From a checkpoint of a small transformer trained on Wikipedia.
Architecture: RMSNorm before each block, rotary positions, untied embeddings, normalized queries and keys.
MLP neurons of a small language model. Each row is named by its layer, matrix (gate and up: input weights) and neuron, and shows model dimensions 261-356. Each number is 128 + 24 x the weight over its row's rms, rounded and kept within 0 to 255. Numbers have three digits each. A neuron's up and down rows have the sign that makes its largest values positive.
A block is one neuron, or neurons of one layer that tend to fire together. After each block is what it responds to, as a language model described it from the Wikipedia text at the highest values.

L4.gate71:149125123137098148131136119111106114118071108163102118141130150131123119140146129119131134136108171101131105133143133102123144118128116149126181075130101174143120128138147164136123071149160124078108127131154106152142121161136142163146144148141095144138126067134128085113097113133099160136
L4.up71:145116119108110112157121101110120116121134117120087094101108147111098123116127147092124161123111124176128162117162143106099133113132127150124139148126122111131087119111177135094140133095117156140134140121116150091145115138152102102137141141139113083082099151170123171138125136114132135116
L4.gate636:096126112144135169112128115082147128137096130157131117120132082154110132140132114137106102121104197104108126107143141137124119095113129106115153122110144155095163145118164122120136138118155143157114145140126111150146083113103145104117111118123096165138127096140088110149103106121117108103
L4.up636:084123120152144121143135144152118116170115115094102148141139129143113127149124143168128091120120112112115160155151162181150160127135082107140105125091120125129134153145169167106139141105144144120161101134107107152139183122128122142140096112129118149122174072137126079118105128150071128066
L4.gate706:129136125140121147119106149124178118120120147163133141149094106100103075129161111118088075138112099137160111143119141137121175120146124120126147153120135131113098129090150119117124132084152112107132105146230122134141107113105106142127093064131105157110109126105113127156132066128122142122
L4.up706:091177078099117122089118092148160138109166127142170100140128111099129148124126115158114092129119140164136184129143120158105124114113104128124125104093138103132137085112143110116115120127118099115149130189144136165134084112131111088140118153143072097107092142092117113124124162128145116123
L4.gate842:100147115120124175101181173112119152146136174142141132119153084131132103127133151126137122174116137076125107138136115139140149136098131106118105146083149152104147144146102108117104130123127164132172143129160155134114136116119133124107117160171140156135156102100053164124096093115104137114
L4.up842:153108136132139150108147135118122124146093170135120097128129101124165169119143175132116126144130145095107114149137118141130100123109131098134134160099115108103109134145096115162130094111124125149131120094127150095145155129165135130105143158094138106110079150126129144086095142103159136198
L4.gate864:095111142147109137134117139126130119177127154121109162135138142113126114121073157125135143123104137140127149111126161124158135131148159106165117106131140113114105096123167137104129150080163156146142122120152114157146111130126105139120144095131147166140170081142137134126142126103132129130
L4.up864:089136105100131161131101128153147100115116165182136176136106107136092104145117116143131100134132143165096170145168126161143083189165095173122127123142146165141128119160167124165125162133144112119175170074146138137107127149123124154128120099126133113112153120132126180110133136123125168125
L4.gate1125:128166096140135112139110140131133147157125135123146123152095121133100100127125133148133141074112125154109133143173103123154154066113119124169114133134086192105125101118122095127155113178137123135118151120150120116160116189190162097128094129087136141105128131075130177100109167113106088134
L4.up1125:124130115083139124129150153098091087136114160137134119169125121110084112149109140144126160118163121132098132084142132153169100132118089125124131150089090143134142109117126089082160100137125113114162164103174107112116144103091155082119124162127126156120104113096169167163124151100115092119
L4.gate1181:087133095117079183102146111119153141147138132139112159131151148149159118131159133159136109147096132152143082154167137138099147091077124164150149166186161143061134160125155142147147112071160117135135172138144117144155093132112105097120148154094137146124129118153130097151144071102155138108
L4.up1181:130179131116102145083113094150111173134165153129169131157126110150135165162134157135106106135103139105122146130145154119117086145067118093143120141110134141106137155086110092135117101089136130148138142123111161117142115092106110122127120167127134144092146137146142155108123088158113114150
L4.gate1256:105142137119153202142159106125125108127135105124149104128107110151119144137126099135128105091108111124082109120111119145125134098075114121138164126152167157104102083140106120093148099123141086149138118131081083097148155157150145120142091150120103154110118129102180129115098126091117114158
L4.up1256:119077134144102135132155111138116148141157116112137091154084128162157182148141117146112123129121120136119120125095151114146115099070137096145140133143150137137129133191126064117135123147115133155116146102117095117121127100113142095135098147114121205117121103078127125149125112099115138121
Description: Mid-word name fragments. Subword pieces inside long, mostly non-English personal and place names in Wikipedia tables and lists, like Krishnam-ur-thy, Gov-ard-hanram, Novos-ib-irsk, plus occasional mid-word pieces in prose.

L5.gate777:121094135158148129121150151126150127098113147124123120131098082122116110163158108124170141117115148102146110110130106161104140140116156110111119108085164082117119153130080119095088086150160071148134130089130089114116109166146103152149136107134123119140091131100165121149116126119134150128
L5.up777:101143112141054161128133105103114143130129192118151124132101137142118117106121118125137139122128151137146161156105101140135176145137128115108104157143131122155090142115122147141162095150146096118081152165124122127108125167128146132146130118160139154160106138121126102109070118132154134127
L5.gate1326:121133103170106130133113116137130149135145146108137082114148101121114071141128121132107117081085126148134148144137139151131091132104112111118117137110182134140129109126137147156097122103130094162079108105166150144167123151134120150168118131132119156172155143118164085119099141133140086168
L5.up1326:135098108145142103138103151135137131131114132100145145152124142116091128151097137123091137090134129162147144058136087121145148159111167152127146119107133152135128140173145097092155137114176121098125163102145115098155114156157100108145129151102140105076100136172090124092080148070126114121
Description: Table column separators. Pipe or semicolon separators between column headers or cells in wiki tables, mostly in header rows, e.g. "| W | L |", "Apps | Goals", "Party: Candidate; Votes".

L4.gate161:110178162099099129109133148129111148159140123102107148141130094126095131100122072159146098093116155138133106136119164108103140176121116084137082110150120117162113180113132107170131107109108080169136113132114107110168102144108109121092124131116115114130090124117142152100135094099117150130
L4.up161:095151150122104090146156125140145140117119157108149150134128132139122110128127101124120133110160140146132145143146117150120116174096170101197109149109134104116128118111135138147138137131110096137129135099163106135165135112152104124085117159130102126115098136167129123090177143136100142155
L4.gate642:152102143107117066163186127099130116116114148136130135148124142118135113131101103159133098115107152155111149099130134144117134132136125153129081149118130096100122145066169094136173126154146084142129152075121100134126135160128142131116146099121138137115129111114122102103122125148092126104
L4.up642:124114118167148111150153145116081145126128129129149120091101142140140102133130147128122109120088139112131119056118105168113127137096151110093110115104147121098146093113131141120144149124098126146165142130142104133089142113102172172151068108114145132093116087114071131139184126137151094147
L4.gate730:157111106143136154142138145107103094167139122134167156100131087187081093184111122119130122123111140107092111113147119110135128136150146151148138126156114142086131092129126111118132115142107106115137132121184127127171099177132133141095073112129156152133141137096115165098133145144110164101
L4.up730:119126122116133141140109108118122149145152141103139151127148116159081150122116073181090157118127170168120113113160121102131141159139126127156147091132099165110141065105086105138145148125112103140127193090147134118161114147136135124143096091140099145129143106133138128107128109131113128102
L4.gate1243:144105116151125144107140175151112134088119144116114124116125149125132122105079122174117149139118111114140117159105140087106111140150112155094120136138127103124114119139132154147118102139132152156165148122132097182111065108127128127090099125116121087140108162087115137138131150113145090132
L4.up1243:092074147106106134169139189183100128086178129112105127121101084166098144142136149171116086157118121107136109101116125113133124117150125149114152077126095134109171146141127131106124133149138127117165119124133144151151063099156136131090141139152113106119093170143145146104115084127129113143
L4.gate1341:120124140113084113116142143161110172116135104098114170132097099058132090088122174139161132114136100121149121098114104127179114115160117138120144096118124111109154123121131126176171118134084148151089143124157131133113148157144176113130081109110137120151142116128158148110130106138148115125
L4.up1341:128110138144132125103093107138144095079100159131100143078111160087106133159104122133102156102129122120100159114134145153138134079129130088126121113118127127145141115093089147162182109135114127139142091158155101085156102120158132140114123134122142137184128129141120137137133156102140115099
L4.gate1365:092113150121068125157130128086124125147156123111147148135117126115105170112118124122143105106121145106127114103149144164151128078124118146106086103125079129135111116149106126120125127153138151149105131121124079110136198117098163130148129123127154145143137123141143151156191116131195130198
L4.up1365:149117168141094084109113131116086130109103107128102098154176124101145109108134143177125104167086118154116159142130079161138172128162154127126147140127107112132147124124146117129187182130152074093134140127129115104101133138110121112112098120153152137144137118120127136149117155084126114135
L4.gate1517:116099127124139107107114188080164110099142139124136132107150105158143099094092114099127110105109156098153143153094141131094118136161159111120166093075125131112135123093128100155142117140139121126106122152154124139138137127107176153129124099140097097144135176141104110129150125171117138125
L4.up1517:143125114111126142126101121114157156145156125121084146095121129120101159137112140142140088189132138096091106109121108120189110120108145148151069128114111131143143158161115126101114140123070149108114126109113138144125124165109117106110112104120143123164066164126108089175112089122141159123
L4.gate1680:132114130152125124122103115184129152096139104120095126123097090140110129151124152110111091119106152152106153127164144166133147142133150149118122098118113130168109136125113137137131133111189123157119107137161094121138142139119106148098149135161174136173108098173142144148149107147150128113
L4.up1680:083166072142113071166144110088114099134123070073132136075147172084147117104122136150137133193136139145112139127135096145120127135127108105181133114107134144101115110104108134132131141095097155088089112171108128112166120137118109110149110132108093122118098148124108102092167128137138137116
Description: Opening quote marks. Opening quotation marks (also dollar signs) that begin a quoted phrase, title or value, e.g. described as: ", calling it a ", "Cfa", $32,813.

L3.gate419:113080117107140116130090120162144147156101136113132101105117125140149161105131125156150116136140117178125092156125122134098103130089099123087152120155141099113066077115129099097095123113159110167148126114160132132121133118127108095162155134108146146150162124084113141137114112128119157104
L3.up419:102092102121156111103127132152163158158156126098108105126132156139135140134122115121123101129132176123118120121163152129103150104075137098121103164147156133151136135075136108131153124125161126123094117119089112103139123116110131101152129155138170143135126083125085140148103110119132137167
L3.gate644:076144149119149127145094082095161122089115119121123128102188094138129131116147138189134170115136129132129127117125128139109178122130091092144153086127088099099084124132129150122104134111112133102154178133167178111148101117160136105164150197103112144116099099128103131160115148095143174117
L3.up644:121136140175149130084148137137181078106132150135116137108098105122125152124156155138091139135126114120157116105115158099129135095108102128205140116128102134091108129112134139119140113115168138132087142110133090096139090098147138159146138170113092147089162116150127160156143132124165127140
L3.gate949:092130111076127125115159108121159114147119130123083112127157147095128149085153109142119122123131120147138086110107124090127127143142162127159124137117152155138109158184132121089143112117148141116119111131112091094158134088156112123101159129161126114127109113098118187089132101121113113130
L3.up949:109161143120088108133132142121134095164142130108146118119090143150129110088144120136063122091144145164109106168118138083103055119121172117125141133133130160123145166141134128156120121174105120108159147158146144099147091145138084113097131091117182103128067133115092167126142107130085130094
L3.gate1109:106121097123140124139110137115127147125149180116137083137104123132168123160134087145116137141121101113116170141113137163132123113113120155141131150144128107158097140129148101148137131119109132170139144123130131092142122147135106131127112174114125150105122134160131120151098096076128115097
L3.up1109:123104198145128151149135125090122158138172145126168123151152118100153147109115091103081116112131122107112096160136149129147077122131132133083107146131143103154139107137132081165102152166135172150151171088134135056094142099102123136161133222146115149130143144108116083115138088117158107082
Description: Non-English name fragments. Middle or final subword pieces inside non-English proper names, mostly South Asian personal names, such as Jagde-ep, Vard-han, Rabindran-ath, Chandrak-ant.

L5.gate286:103120106107131137129115139177089082175153104134112134135125140120182106141162121090130116115181106176182118122106097132101135114153136113113201151164093128130148138115138142181131071142133141122145163148157176120150129120135153116107142129135103131134161133173122126133147122100151126110
L5.up286:135164110140125123100060119137111109144122113083137107163080120084137094120098125146086089123134139116137144138172123130097133095150115118105126143114127125143154136120104119109127132136163138114170129143146133135142186177143134139163156119128154124147142091134147113146116100116150140141
L5.gate525:140135115101138087092116147100148152098160146143090102121139157113182129161142127096130099149129152139128155129127141091124138133114104190136133119126113165175125112126120135141134149135159109115131110145124141121117125141137101153126154147177164095132100097117078114149133096107167151113
L5.up525:122149140126167149136109114144163136131146107141159148156122131142149174135161133156128121157103128107130131081124129148153151079147111155138098139111119143147147099089117136085170100110093127141117096097124142173113143137122140125080168113101158121101138130116124162173159131097157155100
Description: Word-opening fragments and quote marks. Opening quote marks, hyphens, spaces and first pieces of split words right after a preposition or article, e.g. indicating "generally, un|attested, co|-write.

L3.gate25:105098115127119156167118111074112153144144152112166146172101069163146113146104111123135112116122102142117142161126127156135109133134138108128105109117127165124118101145095113116132106119130141110143155076131118175150135119132137185123096114113100169148132103111119083165114111114156182137
L3.up25:131154142127134097121121107083126113159093141122116111081112145129123133171119134117101093101100145090129140099139112177169139141152118137109102125124142116138145168150106109079121124106094139093125143124110172155167128140156092086084119174152163163061142107115131121164104123088103135152
L3.gate661:131164104148141124170159101103152110122156149147137150103160103130145168111155091176126141127099132129129168132133162113106107126164119117140138065089075130107149086102133116177122131131127098119149109101163177135140156155151086151103120129094132122127154137128125083122127081109116068108
L3.up661:158108176113166132154132100136120113155113125148156130139182129143122092137145136147102108121102107155105101128117098145158122156125088139139123153132124127125155142145143101122132120111136150107158092139131153124118109125123141120140128125135111126128134115111144144198117142155129153143
L3.gate1125:124113131122157127138159137146166126133102108147094121124159121132152104117087145151142127078114155142114129101128124111101122095096118152143121086141141104166098125182126127109093092157134134148166121109093127167119131205111087108157089153140088151151147123136118133123106109109139098093
L3.up1125:178135172143122116180120178114154122208126137137142085079124128103143094121112140155149157109137132114115116112128113112064096113123113097106143137129125129163139094111119156112106084125162143124161175141136147185147128139142130137152069141148125105088128106137116104155137128143113125072
L3.gate1294:152134130144121128129123145105150177117146113136093115111174101131159162116163127098114110133111153121146093098132118105145132145104102154159154124100094169141166103128122162147131136103114135119125134157100136137156150105116091104149131169126106133166111136150113131139113094133108080139
L3.up1294:120164137141114149110130134103092142133119146118157148145078130144104088113143114118131138106107111131125110093116146117123129115131095126155101125146127099108162119179145047109121159123160147149099163118142122144126119117103181117140138126155143144132109085100052142132156123154146117123
Description: Linking word "as". Mostly the word "as" opening a linking phrase after a clause, as in "as well as", "as a result", "as reprisal"; also particles and prepositions such as up, of, between.

L3.gate670:127119119125128146152114104164089155127154117147155148148083127112145113133115134196168168096134129119138114096096147132139090105154118084108127118092105162157100096142100078114139129158157103070143139108142118147109154157131155134115123145114126160118141132107127154152121140138116121158
L3.up670:152177140113182151156095127116131160182136102159123098161134134119130104156145166118094121152157099159151127092132084110135126146125121165116138139118105125152127135150128101117107092112097112162135153125102154131166119075134164131146139109157142128162169184139144149098165131123136130092
L3.gate793:147156160121112097113181158096143091144167128120167127154136133141030121182080119147142119133135105129078151122158135147125145089141107101109119131127135141140122125120107160140162116098148086150128154115110140131118107164162131121094105098131142150150103122134139139153101114091133133108
L3.up793:125116149121133070106116102135117076146139145138129124151122129122101093141087166167123134142175135135125134101098155116074135118131122118103156132130173093152130117144177164159108135115105126125150143102143146107191121170153162123136134151182128118127122145116165087109155107152135162127
L3.gate1045:119119152131118146157156155134125106094162124119151148120103138131158157138149194133127116121122139107117140123145128117130140162144141122169123104121124125144134162142099139145145121131120112143153122105151125144140127143151121124151130105139141144157143138117178133114122132096087106117
L3.up1045:147158137153097118097117102146117132095134150145158146138103127122147102115097129126121086128159139125142131093116145147136135108173178136126093110123095115131081132121109072133104162106147128163117111119135123115145119128132090128158113140140145158121128126122146101155139102055119114124
L3.gate1282:138113146150088095079142121117139139132094129126170112143118161112104152129131127144161120141129140148083126147069134119085126130138142088149124127164127136170117101122155144123127160123183116145137068115136127122157132157138157164101059123129083151135122142108104108115096093114095152130
L3.up1282:111122123145083128128119106132167116130154080120147122140132162113124126120116138131144128173143119167095142083113146133111124148107134135088100124136169106193132127153130141115161105055151122146131148080136176116153148128127111134127093103172132160130093167142109130158136116170142116111
Description: Late table-cell separators. Pipe separators near the end of a table row, often right before a final Total, Year or Other column, plus semicolons in number lists.

L5.gate349:110125135117133157104114078139108110119073134137107081119118144126130154117154111163094117123138148134162154125110123143149171118118128127133140106130170133176127120092106127129132093134149132115118175166149157117133082129177109164113154150142160163124105088117098178125113113163135092160
L5.up349:154141136164143137137146097142131166089132104078126129182133098126098156146124170142119139130104146127105136093128149154110157098123060142140118140142157129164113142127119088165129136141145141109131125135093117100133162131161152141147164158144149153120101104139157136140116090095119088145
L5.gate1476:111077130157107129118146121126152141133136107116109131119150110112133115137126111175085087105130127111115126078163150114141135147111144144132143140104165119103131105147128142129125110089097087150084126105146067118131123122126141154176139143121187150088104127098127162102054104120115182152
L5.up1476:125141114119153137119131136137177140158184089108113140128151117125143161091157152178120113110157153103110153115110150119145128073083141111146105141141146102119139098121109134108142122097122137161127126096136126125104122146129127123181148153136120148111108105072121129097088105105121174131
Description: Mid-word name fragments. Second or middle subword pieces of personal names, mostly South Asian, in tables and text (Sh-uk-la, Dh-ank-har, Sat-ram), plus weaker scattered tokens right after a noun.

L4.gate151:105099105138105086134137048108158091134132156120140146120075074137149131139161123121115151083114122097128146122137088118133119076113138103118146104095104151088094123173161145129081159133116113127149116155113146119143151119139096071087137113138152127119139122117116131150160125105125134169
L4.up151:124122067156127106092191110118124147162089154122113141122138133160172134159135076115169198127150166111117136164138090101108111140116106091157142144107130193115106103142117148104140161111142105146131145118155122134153141103108141110126142123114170113121155144088129127140116126165145122152
L4.gate213:160144097121115114103164114119143110137124130118134113136131114121175172114137114107113101084109126152133126139104140141187123143077144115128136114083146141182163136160111148154147121103118111121105108067132147165143137102143143114146150164112147095123093103110101113112116143125137106130
L4.up213:165112094164118108121177103122146099076117130147115100143114136114133147103080088137092124136144103119128132127144113127106149125092142153139141100118141131121093125132118165111120094141107085110114152118106133169167165130117133092133144146143122107127125090081152140164146096128140124131
L4.gate294:124155105144142126136102134124128150112105117087123167081132152106113121115130109132107123143120141161113111174109091141157151119099113139134141151164127157148187137126120124100176097153202145123114107082121125203124127102148169135105130137119137128165111147083160168125129133163121151119
L4.up294:152156151074131106136147146112100158116134133134108170113120135127117126187195135150141092168135124151104116150091122075130132097102110151097103125105141141151156119122099081122167176109112146137110117090143144152145124109110148181111134105148181159142104152103170161134153079124142107176
L4.gate303:171110136110102099144135131081086155107124137141125134122140138159150120165118101128135134065099176133163140148148145140096130128090099102143144118067171107166130132136150109161120109112108113073129098144138134176132184124150156166111089142140087087157143123126158103121147133132144104101
L4.up303:141147145113112111132151151111142159120141114137145115123090143128170153144127124148151135110176149144093039149147150132113090147115106120131158130085138142132137120106143144115165117146114122147161146162149139122107139117129108117111139129158082116128131113174131119099135142105095154081
L4.gate314:109047142140155147143148122119155109139137164099110127168106119118150153143088138123134151138105110152162154136123150112113119095111096116142129118165147151112151122121134124152096113106146129130150133111104132095120102157122131128119100114118125162110116194117126118141130142148126145112
L4.up314:124117129130184130125108218114096073108148096122105110104117133122137108159101132138150124106141131098104155136182174090161123132178137147134140108081125139187171092139098129136112109119098077123145135140134103126135123085116165120136124116135108135147151150142106082135148103068165123108
L4.gate659:139103102103161117126131122141130129133099119126101098144099115127127120163094159146126143145207145071123086123133082116095101103115136156139135085161145112121144110092098108106121135149171143149147117095086143152125100140133152097126125157117082132084098163129148116117142123127114062129
L4.up659:127138091128133077124090144116122151144122104142117096126128127145160168139118122107129132138159131110135114121128112126120087168124119141146116157117088138106143110117092109132089072134140104116143136055098107090153123147135134103128144160134163096092141143154114115136134099141133116165
L4.gate1057:083163105166122153144105113126116138101119129102139136175156086123077133107140109110129147138179120136123154081109126113181164124115118138138146124146147134151088122118189187128164104126129171149157107121133116164126096189124094145155129145128131149140147139118132140173087103145114108078
L4.up1057:137094152136111114115146139133122140099117129134123179179143103119153099084164133184096180145165088129119129108109147090145134144120133171092166084148166121130120126122137112131094108126110128133105171107145113123142124144114118157115122144138136152146120111110106120161114131099133112168
L4.gate1429:160110142106160143124144120102137136134116109123121123077141078118146115150098138090112111117129103090063092136142130119151120156136103133108143107118169166148134096179166096090135125126148129103167125161115138153143133135099138124115116131139126094171173125126152142112145104146156133093
L4.up1429:165101124145115110137151110117116105144109137161115111149154148125131142123100114120137119114129068132106150104129102113144106135137159135072106079125137177058141151109125117146132121122133098111114145112149121124123133115117143140143124126138118123124129130079112166118142118135116104115
Description: Word "as" and related connectives. Mostly the word "as" in any role (as of, as well as, as a substitute, as against, as leep), plus some degree or condition words like not, too, provided.

L5.gate222:146091118120114170102160074158100125109121150128115160178130129164121106122137137129103126100153103133099117124120178121133146111135126145089113127133145134161156155140124097116109103120097151122144166161143150155117155127117135130148155161079163113113126102124126096120129133103144135106
L5.up222:165128124153138081083142162110116144134166170109116148099145089169118128113121118137150139096120121147131145121127131104133088133126113155136122104131129142142135157172143131135105153135107125150127138101094157122124139138141102154128088118110150097090144108154158110187120174110176059104
L5.gate1339:121088117151120125147177138121100104114119157133142156100144129147139113128127130168153151123142174128058141098120125100149105156168120102124089057143113124133079129152141121096095105134101137134168137166118127129144132132075150182077116144099118137120131147139090106115069126071176118141
L5.up1339:120129117135129140160130128103118083139122152118092130145111138090155152125098126178103161135109105157168145145161140118145108152106151131103093105150130110139141126145123100155157101119117177139171163150123137152092128104111137141131153152118141112125042140080100111132134118134198125136
Description: Clause-linking word "as". The word as (or As) opening a phrase or clause mid-sentence, as in as a result, as well as, As of; rarely other connectives such as Due, According.

L4.gate328:104138095124106098090138126123148104103160162119108143099123118132097058116128117138145114105113127149172099121141085171090117139136132135099113156165137133103100102098150136150105072120136135087137144113116140112122126095089131131140116110094123093110113140138100154121088193095150118108
L4.up328:111165129149108129158107135137131109127132162112109106147104152112128092123121122134111162132114129160142129097110096158107137128109139120109086125166134152117096105095120152155077077136180138148118123124118164143144107125112142104192120145118125137142115164166122132145121157152087131083
L4.gate762:123146160107080133099163109076122078128112137127161123160146152117104129141141112120128091161182117161159145116128128140124154140135152153114159151122141133111128100119169145121121108067079109085144136146152078141167118165093132138153131158133089092118165129157127155187120100151131175165
L4.up762:138137114142116077101155166138116134156150143154128148142138125129174140100104127125128115124107170116122139085100143172084169122171150132115112108092164139153126158128143126132120116112104098128120154150095087135139087177128164107164093175101121121115142108122144109136145109113126145122
L4.gate921:118134119141172100099106121122169096134138126135143108132142103142134095105158085119134113117145128124116116172077128116111130125211114143139172158132141110162152104143110127113126133125159117156121104090128165165122134148127151115124156124138128103158098146112123121128065127122143168120
L4.up921:107137142133086070138121149158113127104137142114113144172154103143110167153105161112141091116166113104138117121147131111170117120137141108118107155159156119126141116125150116101169092105138137163126116103075167117146140141126155119162091099153135111108095095135133110147130184128145159142
L4.gate1029:075145103132162102133104139107156132117107143098095085127120089137133079123124116115128153129137132128178124150147151155151109122154110108100136110145107135130142130102132143123098099083125130170115127126138133182132066128121098137110086113092128106131095110107076131093119097128126087138
L4.up1029:117124126098143098132117143108127134084118169128125138129117107118147126076157153109131118117129130122102096156108149110122176101107152123108186136118165117093134159123167103153118124123126167134123159126094107135118085095116131144128126150114097118105096129111105076185138113106110099139
L4.gate1093:121080163119135101129104078127111104113091120094109085146141102060122145126151111119128090101104162115135143124149104126116151137161126081138124125131057158130071111179141221102109125129086144136151074094154153123118099121126153139126103101098098079177130124105122121124099155141139087095
L4.up1093:097158149133112113151136140113152108132118117126145121146150169110118126161138132090112129103123145168140126119132126122084109116153128178139153175126133097132152147137136152133103145130142134117110147122051179139162119063109147127128127128118146130093148165107120127154106154165186140103
L4.gate1388:119139195133134124127169135106203130154146150138110129131119149147108127085129117166115141104167133171106119121152120115154092120109155128127146133068113113128143132142122098165109077118114119068168123130155161140084157106129147144107153114120088106105117141185133136148165123110064081157
L4.up1388:149145086103152104106088131108181131135092123146156132151101122070115155155093139109117128137175107150089110104167087131095104148105111131112110137123144133095129135106160150182121085105114140093147191134099157123143164125126141153112143109095124138135108108174101121111140125084145104141
L4.gate1455:108151152124111111106151089150145098107130160141122076121145132189092139084137088115140172148145095081149125128121151099134155142146112126161069095093122123096144158125146103107113136160154162160120119054110127129140122093102109171130124129135155167095129141145128115161079121104120146123
L4.up1455:118149125141133084092128093122136114143127116108132145147123134113162118121134058128156134104142125142112109158111134153112139193160094095094123106133167079075120166129132133118122141104128149124142109160107140073116132095156109135115139086116158108099149136156144116159153135137127125102
L4.gate1643:096129161141145126199164101097125142121119133124126135156157149116153091092132124113111126127123121192149128152138134142114132155108134092099139121142138095152096129138128085124136065125124119162128175123143135128131122142121139138121140115130127077108106166178122130121108141186132152117
L4.up1643:127133073175089115168160146148127105122133142161091129137084138091133160120166125143091138132106171146170128155162139186127163123099134136084115107137159152152106136146119150142175119077114188094101123100113123103126083113137154134116131117186152155135127133131126084124116129140116146144
Description: Table and list separators. Cell delimiters and spaces in wiki tables and semicolon lists of numbers, such as " |" after "Team" or "No.", ";" in "41; 42", and the space in "(aged 20)".

L3.gate98:126137158116107117170095144131139164124138129107120160095153126117113105131108132160110127097102143150123111111120130146136148137112130059101146072136124119175137122117158149143161135129110117111170145110105108156180132157158134127140115098136096128170149118127099119110122171181206170125
L3.up98:135150160148100121175120126140167129111104158160117106114076084135097140166127104077148137163124121103108170116167133129163118162147111157125141082149146165161167148116132138109155115140107133089135155142111103107149149134169131133132100118162092149157100109144148113136091155116164093108
L3.gate333:117142124156097147190142130157187138106117130162169170122125105107140083146105151116127140105172116115155091133119116145128143128123117102071125089107142099159111123108118111093120133110085121095103156140190127145145120146139122139135147115141095133073143132123100160166056105165158099136
L3.up333:121088166124123112129134117152141100150138132153114094122123156125198126135102142162142114139111098089098106116164101131186140101125122139112142156090152081131105151098099146160128175130189086128114082123133088174114126136155109151121138117135076181118140153090107109119146131136145108154
L3.gate1361:121120171118131146139139144124154118164196130137114135176144119107073087127118114132127150076104133096151113102108158169152139134137121094120149105132113114126080139089137181146110152136094135146147156137141060117123128135140153173104126107153113176132110082107108162132095134115121108149
L3.up1361:112202147098148120142103133107125159136167137123120154115128151124123120127153091138132127106108095121183147160124139111154131113130151129128133094142151126126140104107134157157146127139146151140142117163139137171143152145132114109114103109106139144129137102141151157126091147104210158105
L3.gate1442:097130138106092108108074097138112133144139121132139155090098133110125112129134151141130087137117114135148139091152139124096150129114151116108142125137149140181155143124095125152157085081162163116163118158109140100159118117147122140183120078103119150097095133126097155157147106136155133115
L3.up1442:136139225139140112152149115101085139111121135123100116143130101097127107131148087096141091107132129129182174091130139163111169135140119151102143092102147129110100156128100135127128089121140141105146144146080070119143101118115143113186158128167117130100166080116120118124167104134130108144
Description: Opening quotation marks. Opening quote marks or brackets that begin a quoted title, name, or passage, often after a paragraph break or open parenthesis, e.g. "That Woman", “Trajan's, [lì.